{"num_hidden_layers": 16, "hidden_size": 192, "num_attention_heads": 6, "num_key_value_heads": 6, "head_dim": 32, "intermediate_size": 768, "vocab_size": 8192, "hidden_act": "tanh_gelu", "norm": "layernorm", "norm_place": "pre", "norm_eps": 1e-05, "positions": "rope", "rope_theta": 10000.0, "rope_fraction": 0.5, "qk_norm": false, "attn_scale": 0.177, "bias": "none", "tie_word_embeddings": false, "parallel_block": false, "init": "normal", "init_std_qkv": 0.0346, "init_std_o": 0.0, "init_std_up": 0.0346, "init_std_down": 0.0, "optimizer": "muon", "learning_rate": 0.00544, "beta1": 0.95, "weight_decay": 0.0068, "lr_head": 0.00444, "warmup_steps": 200, "schedule": "wsd", "decay_fraction": 1.0, "decay_shape": "linear", "final_lr_fraction": 0.0, "batch_tokens": 32768, "max_seq_len": 1024, "doc_mask": true, "train_tokens": 425800000, "max_steps": 12995, "dataset": "wikipedia_en"}
MLP neurons of a small language model. Each row is named by its layer, matrix (up: input weights; down: output weights) and neuron, and shows model dimensions 32-159. Each number is 500 + 25 x the weight over its row's rms, rounded and kept within 0 to 999. Numbers have three digits each.
After each neuron's rows, "fires before" lists the tokens most often just after its 100 highest values on Wikipedia text that the model never trained on. A number after a token or word is its count.

L12.up701:470502504521543449517493504523511468477473512476526483506505511509513480507458477472483531528471471514522471472533486456474501444485479489513534485506512513531483493517462492532520505525514535495542478456512484522428492486553523491504545508498525501499484497502546485506496550455560489486542503530473506514503517503515454505517514447494491518512520476494508467487478488530480525500462
L12.down701:479516494505534530479489515507499509470518458524541464557550483536460547505514488490509485471466494483471485488484532527494529513511470464509495526515468511474542524525501500527477474466508515526528479517478514499518478515498513504526501456461510497494557512471474510491457475480458492561506447440513486483498456492466471485523515491469496530514531447445529497538517493480487490480489
fires before: "s" 45, "5" 6, "°" 5, "6" 5

L13.up95:512521474489514478442516521483523503479488541487501504515492477497468519486499489495478525499514481535527461507513520459506530491519527445555501500485514489512528492503474510492479527506456515461513503519503508524450504482509504462515457495508489490563528472504510490481479500499557505506546457512455484512482493506545481512517507477444494494486485492514468506499490512494515532471472
L13.down95:542514498531528544482478516506485507541487480533519508504529560486480481506540503516499488479489485513490467492476465537485484494469504477473500490529468530517463495487482508494464490529547521456514489462504477510527512494516540533523516500490482496479526507504522555493465471502522525582491490517511488500462498499459519439499519478452516506522518497464520491526516500488539462531445
fires before: "s" 77

L8.up125:499546456535526466503482477485539515486477488497527504514500466519483531532524504490545489503502476492542477530492536525481477511485494482496492528501452499508501492473512488518497513545486490511521536530497535495499515495485480520488521488493482497533449556478481501501487500458497503538467498496456511491530458491526525510498488520503460489475489450466498551469471441514527511489505
L8.down125:486533469484489490493489529483492531501487493522506522511551472533488490535518497496462490455490504475473485485529501452463476495509484461522511501478531470506453504488503475529505476504466493476518524480486534555534493497500507516473459526473505479531555523466469499479552515497529513528481458478491524505485510490562505480501542570482504518518474506532528479507470498511521539486471
fires before: "-" 35, "\n" 30, " " 4

L12.up333:526495443488500503470480492496553506511494481520510530563494478493521467497477472504487457489526475500507530518487457495490479508521463460505526460500457520536492506519514555506507479530499496529498513503511512487505512493512503466464495521509511439498507467538515526516497492487515460482509523495516506481467476484497517468501523495578438513439517504540524482513495473487511478520482
L12.down333:498458492512515495493493490504538515442475478494478504494508513497510476491477432507485506548473493554455524516498542463498500500470514555543512528488487516462520539472507475496503482513490487473512472502467494508475555471550491489521528491511479504518531510477492482520494546491494523454479504474456469526537510453552483519505448485510550474496495504513533556486490482508484519541508
fires before: "7" 26, "8" 13, "6" 12

L9.up389:472504503479520506506507539518470527486505512494509497520471546474486470505534497490502538458522501460494491520505480452483519504517489511491510495467502498506525434486458499497531508492506485506485464564532533514491557493498511493511504449479497491560507559549487492482535507420523521496522463458461523518500526534477487495472510515491538522512507493471487460495474476514524567531504
L9.down389:495475498524510481468488485519486504481522543526537523520476525487516440482480495507458494503492516489456498503517496433495500470476483503494510464531480538566497477517481490534529525476517512493507478510515524505483513518472521523495501467465501471550552515511515491496522466476508506448514500493516485465555500482519485582502469472486535520533507492514459506504471498522516576538517
fires before: "\n" 56, " In" 7, " It" 4

L8.up203:528528482489504490510482498514556463550515498469498493531476445492476526531508465524454465520491532495509494522490466528480519497540483496523538509485495510522546506501520453522487527551486540466531563508529494532471519468536465510510493513509542527510551521493500480466493456487479520485511523502497485521529482521520488470473484495520457515532469477492513485462469460511510488484503
L8.down203:451487523495537489472484499497512549498466471546488506530495542498532545495464517438477509501469503515525496463464506500526524520518523493473461529511517535480468506464481478485542476481482478504480496501487467526528492552488479477472498510484524468546501491463532494519550496494510510509512435504492509495487523496496479488515528518503474456484534521507528525520453497468475539462501
fires before: "-" 15, "7" 13, " a" 8, "8" 8, " \"" 6, "9" 5

L12.up198:495446561533510521508493486504516445498538464498530499505474504462508518513453489503483551520508540428512486516483466456508524512479480481514509522500520538522504510503522483472483528490493537474501530505486493506484517443523476467504517516522475476540489486547453506521472507521478513498502499468511469510539490521495535482490465470516495445475482484484512504493481534522502502530485
L12.down198:482498528560487493500482521491521522524475480468532498457458465487501508510485519478508502537572479514503468487520519512525520524497522508533520485486517475532535480480518501501453485517496495501532492495500487543488469473516527514534462494503490478505485457450502498484519459468520463484500501507491485529478513547509517493449472522493523474533537501461505461467498497456481486461496
fires before: "2" 38, "1" 9, "rat" 9, "en" 5

L5.up202:492502528497499507495514479490511523501467499473496521501522537509428520513507467507529547532535484490521485479485489454491514495551480508549488492502516474560488472502535495483485562491525512493481467540544520524503518517504507480507506477536516478519464515515474522532515447453512524460522509501537458540534478536529502465476507467466540507497474460513510456499446449483529531511515
L5.down202:511519487521497526455498516508504525484527518485501493501467520502506455513489501511486505548470492527444481488482479453484507464510530505520491495495518556546522525536504479491453527485509456480472495542471493511493520506481517545514474461473515467536525464493504524517520442481519448472512475487531480514523538513507503553543472479494495486518490477535499510509485464521511509496486
fires before: "\n" 59, " The" 5, " He" 4

L12.up365:494465453486510488507456483502525528497473526540456498544478517519518473534484498503530528481513487432492502465440481532468500494494485520481544495527513485491514531483503507495479513494540472498507532485490548503499473488491507471470467517521526496475501493501538536543492512458530539496506484461496508521477498482504514492519503488477488494525501522439532482457490484494484490489532
L12.down365:525500485525526504503453523521490458534462479519466463506527484468549483481473469513503477457454481479486480465484495544500488461507496522474531526519518494507476522535538482493491481486545518500486543529475510512464484511515513498492480504494551494485484462456539521522505488493486577490518465489541492522492516487516503508505496531503486546477486497482545498525535482492504480503534
fires before: "8" 50, "9" 31, "1" 13

L7.up390:477510501543492516523485494478486531487521510512551501491487521508495557528514510516529479503525476511504447498444497534524456482500518514456490502526469538500525478457500496498479513525466521533486530494497488485463519511529530520494496500501523500451476535514492514485465457510524508541481491501484463472518505508515552448533520478492520482484478435492486470536519482499505465466524
L7.down390:495482490470487511496512538526480517542494503518478490505489520486492449462519491482439478476514524527483519504486457484500452535486501536515507526444530491511543524532523523510518474501473486507515489519516475501502470503502488502456508498501446532520505488513541498482510471516493477473517479551490479509451486521478503500539487542513500491507502525507469517515499488490483465518545
fires before: " " 33, " Model" 15, " Be" 5

L13.up649:514506485541501541480477510452537510486455531482430520547497539492514491538494505500494497457488521558514491501458466542514505548494474521512481554488485493503461484490536494526464502456501512523492503482499509467499540504480510490494507512508512496485533484499501520508499475525501489501481466520462484509516544511563504481546491468514499491513504486482529522509512463499458452523491
L13.down649:509553503509471499466545525462516499483492507481459469524510482515497512485470513510450515513456565543515483464460482516534518475546472530483462469497503542510529480505497473487502518466519517534499485509477497494530481486510471513522500451496485445479508542522504519501529467505521479472503519510522438507508539497524506444516478484537511500539485506495466478535516512496491484456543
fires before: " " 38, " November" 7, " January" 6, " March" 5, " April" 5

L7.up218:491473514525503494466488508496489517511500516475488508510467509530491504513496529499534528560525499472467497497494440461502498518470488508538475524463488502518509507504508485538518502457508510486476467517505462531466470506519479484485490490481449495507536515493515514488524471463536511388507489518534487524502513488510489486491484472527506518510529473509524486488488467528489544521506
L7.down218:464508513503492528493551483496511524484472511541510450494490515508454504506481479485479480471516515527468509496530516452511459468484485492491477464476521511489498507532486470471490541497516470466507492487500486502494534505502482502501437528468546450530491498488475504498543473473530473483529483510513519490500528517532484528551507494530454475506476531537555487537462492514509525520503
fires before: "\n" 31, " The" 12, " In" 5, " He" 5, " It" 4

L13.up461:481536509493516507513520525454517475493487510458488516534493479557494514489508445462516465489485467460518485483481509507496488493519521499510505507493483505494450493524483495498536493494449526490493513521493481509483498464521498514521451506547514447480528534515476477487570458490501516466503501507463552494506520484498524537490460507494499530478510435501479489497477526477488460502508
L13.down461:500537483545527517485472469535496505531458483501529512504462500495525554459498518494497516532493498501499530454488491481492458481537481537489472514533502512485489509464522539466508545478516410514518478524488494526494502512511490550480559524486496477477528472488496476524471552497494498463485500464465495561498526535496506533497528529449481510445487490530458514488494531495490487505496
fires before: " \"" 56, "W" 6, "our" 5

L2.up386:472509454472516523444542456490481521509481516507515462520516558478522495466523472507452524491538512486518484490505518534508485529497537510482493433497492496528509464474497522517492485492484470514525491504532495497490460530568521521455484509477511547461453490523475496497485489493450507537495484523515512509464471513506490517507510481490522464479511510496531497519503540479543436497467
L2.down386:535517484508489480481500515555486494472544519481499467529512526507507464540515518513531486482474476470504488496539498466502489504472485546484503522500508528408502504529474504520517504452499521521498478475476504497486518497486489507507489476503472449536513502533486460515514493532488504486462475506472485510491485457489500556529515494443496459494495510485496497508557510483559488450499
fires before: " " 48, "צ" 4, "ר" 4

L12.up512:500508513488564532518473510476512458495455545485504488498478484480509462525479488480544500503501520500512529482486524510483523535474457441535537505522534506476517480559483503485484480486510492507511505481552519510493498467479445477519506459514440480504488531467507506475522505521500524492472522536503466492560473487498548525506451517472476490525501540505545497473492514500489474544504
L12.down512:447527539501440532455506519550480498499451524517487539471523503533493519468471497508543493512482518449513510491499469493480471474513502507468529520541528491516492480528492499521476492469523503490533477542461483548509450497483481499516520549475522513480525510518512520521508466545508452470495478487512487505529481512544510515531499527465505447503512514520504493489451455510462490500461
fires before: " " 38, "2" 9, "1" 7, "5" 6

L13.up359:508511517523471525508493502480484493520460506521484503489509512483523485508499464543533496469520495499488562430474514502490541490514486505522528504498524463499464476514508513510516511494553492487495506488490528552511517464465456468529528513525506509448478526504552527561531490524487506483530527513463479528516499493489499500472489489490473466548515529495484500467484531498477470483515
L13.down359:546528441487490495562516491530484529503434498472499533507496478482503474519524487525540520478482542510530496513481486449560462489524473483471462499509503501511546476537465474528465540497503534490491484441525582505519448562511485478508544457485503494502483534500457516493493529498496508551468516498524479517520479475487502525503478506486473498483482516501544497515491498488469469494472
fires before: " " 56, "1" 10, " |" 4

L12.up222:487509532512520516436516497492538508486461502502517485500537513507503471504531489465496546493468486532491479532505467458469525503524516509531512509482530500522487467504457508508534527501476530500487487494521546505482480456476478450503483510496472507503534517495520492517477484483564527526528471496472472503484518512500496488491552510452507542483484517510512544466495477505447526491485
L12.down222:546504519494503509502489494500512498515476519530556477480523558495541497499515514454493448463531483536543519468516499479513483485496510516490514495563471508534502494485475464476481509561486492459506488496491528484485482457516517549505491512503527476508501474503493496476441495508528513567557463520497498525512483488472493505534487430531500527502481470511551482496540503507510546511460
fires before: "s" 65

L13.up455:488520504495516462513506510468482498477516524483474494544548490505494536519487496474509538516515484468482476483536506499503463519494454454516479542474511519499476516464500493470519504544524496498531498532557517480522550507513502489515472532502450487487532518496466505466498537513514498514478478517503470519503555525518505537510461521472470476537515529503524540499514489459522472474523
L13.down455:516497480517512449493489494470528537472508491516454476516568491491482531475513498519467473498539520464511506496469480559539518468489509527476490518539489507521495522517459526489520518505467496496535492475493512501500482436504514524491502473484508525461486488489520483503495574463516477450501544503486520482523487509531496474469537482524485480525527493495495475533454490493519554492484
fires before: "2" 34, "1" 22, "3" 18, "0" 7, " |" 6

L9.up394:491514520521499530503462528440504477506462510480502492540477473478500486535526493450488524443497447491515489514531529438481482495471454472487560496526509500508488514508504536477527494502514508510515509496510493523474499478461508498487486485511483487484532504473532522531517483523480499482530454478502506527548530506501512486527502474495517508474516534483492487552491487482520512534562
L9.down394:517460534474492497493494536505511491492506494534536517479473535500494482470502524480524492504536531546511522475526507536487473468491521500491416512472517455517528450539505493525483520505503448487491504516517493469483490482474511554518517499540535469478498511516500483491484465523489514500512535513509467480479517505481475550465461472469500528471494518491480481428535507572495498541486
fires before: "s" 60, "t" 5

L3.up138:428495476462490486525528455520512528509487506471489554463516513499505524480503455502583455561529477452479488492484482505485501531508476501537484509488504482542499473522506510501529505491550478500477471494474480529508504479469482494553547518523487488504504523495524539481485492514517528523476517555510492511512486503504522445499513496430497500504514503498512494488467502518472522494484
L3.down138:540469502514498493509467539492520518444555519482502489515504485477475485512486522471476526509526498506505540525517514514508459509445528486539515479527459486498507489497479511516483502499468501500494521544545522484465544519510529494488492414515481474501559513506506521521541473479508504484463445462498504506510501506527513492485513476542525497524463446508493528486529468508479502503474
fires before: "\n" 91

L13.up397:496493506535541500436511558499502508465478498490463502498543490510525496495508490470485529496501456566485472487526472495487508512480498488495516496477493476530531455495475520489502503514486535454526487488531505536476498471484489492561488484507460513562513481474544468526529537487539470539503467511464475510460477486525508469489499476501499468485512510510500516447494469497493534497456
L13.down397:490514534469520489490510501491492490492496485512493488492511499506508519493484479494517513498516458584531512479497497470499464511512511447485495499488486520517534462546473486540490524532486481484481498437501500496531443449489520499503475521488513526481489491481522487495469449492534529575526489496509498496521496504488464489492534490528510522504536500472533511479502493546474518460467
fires before: "s" 58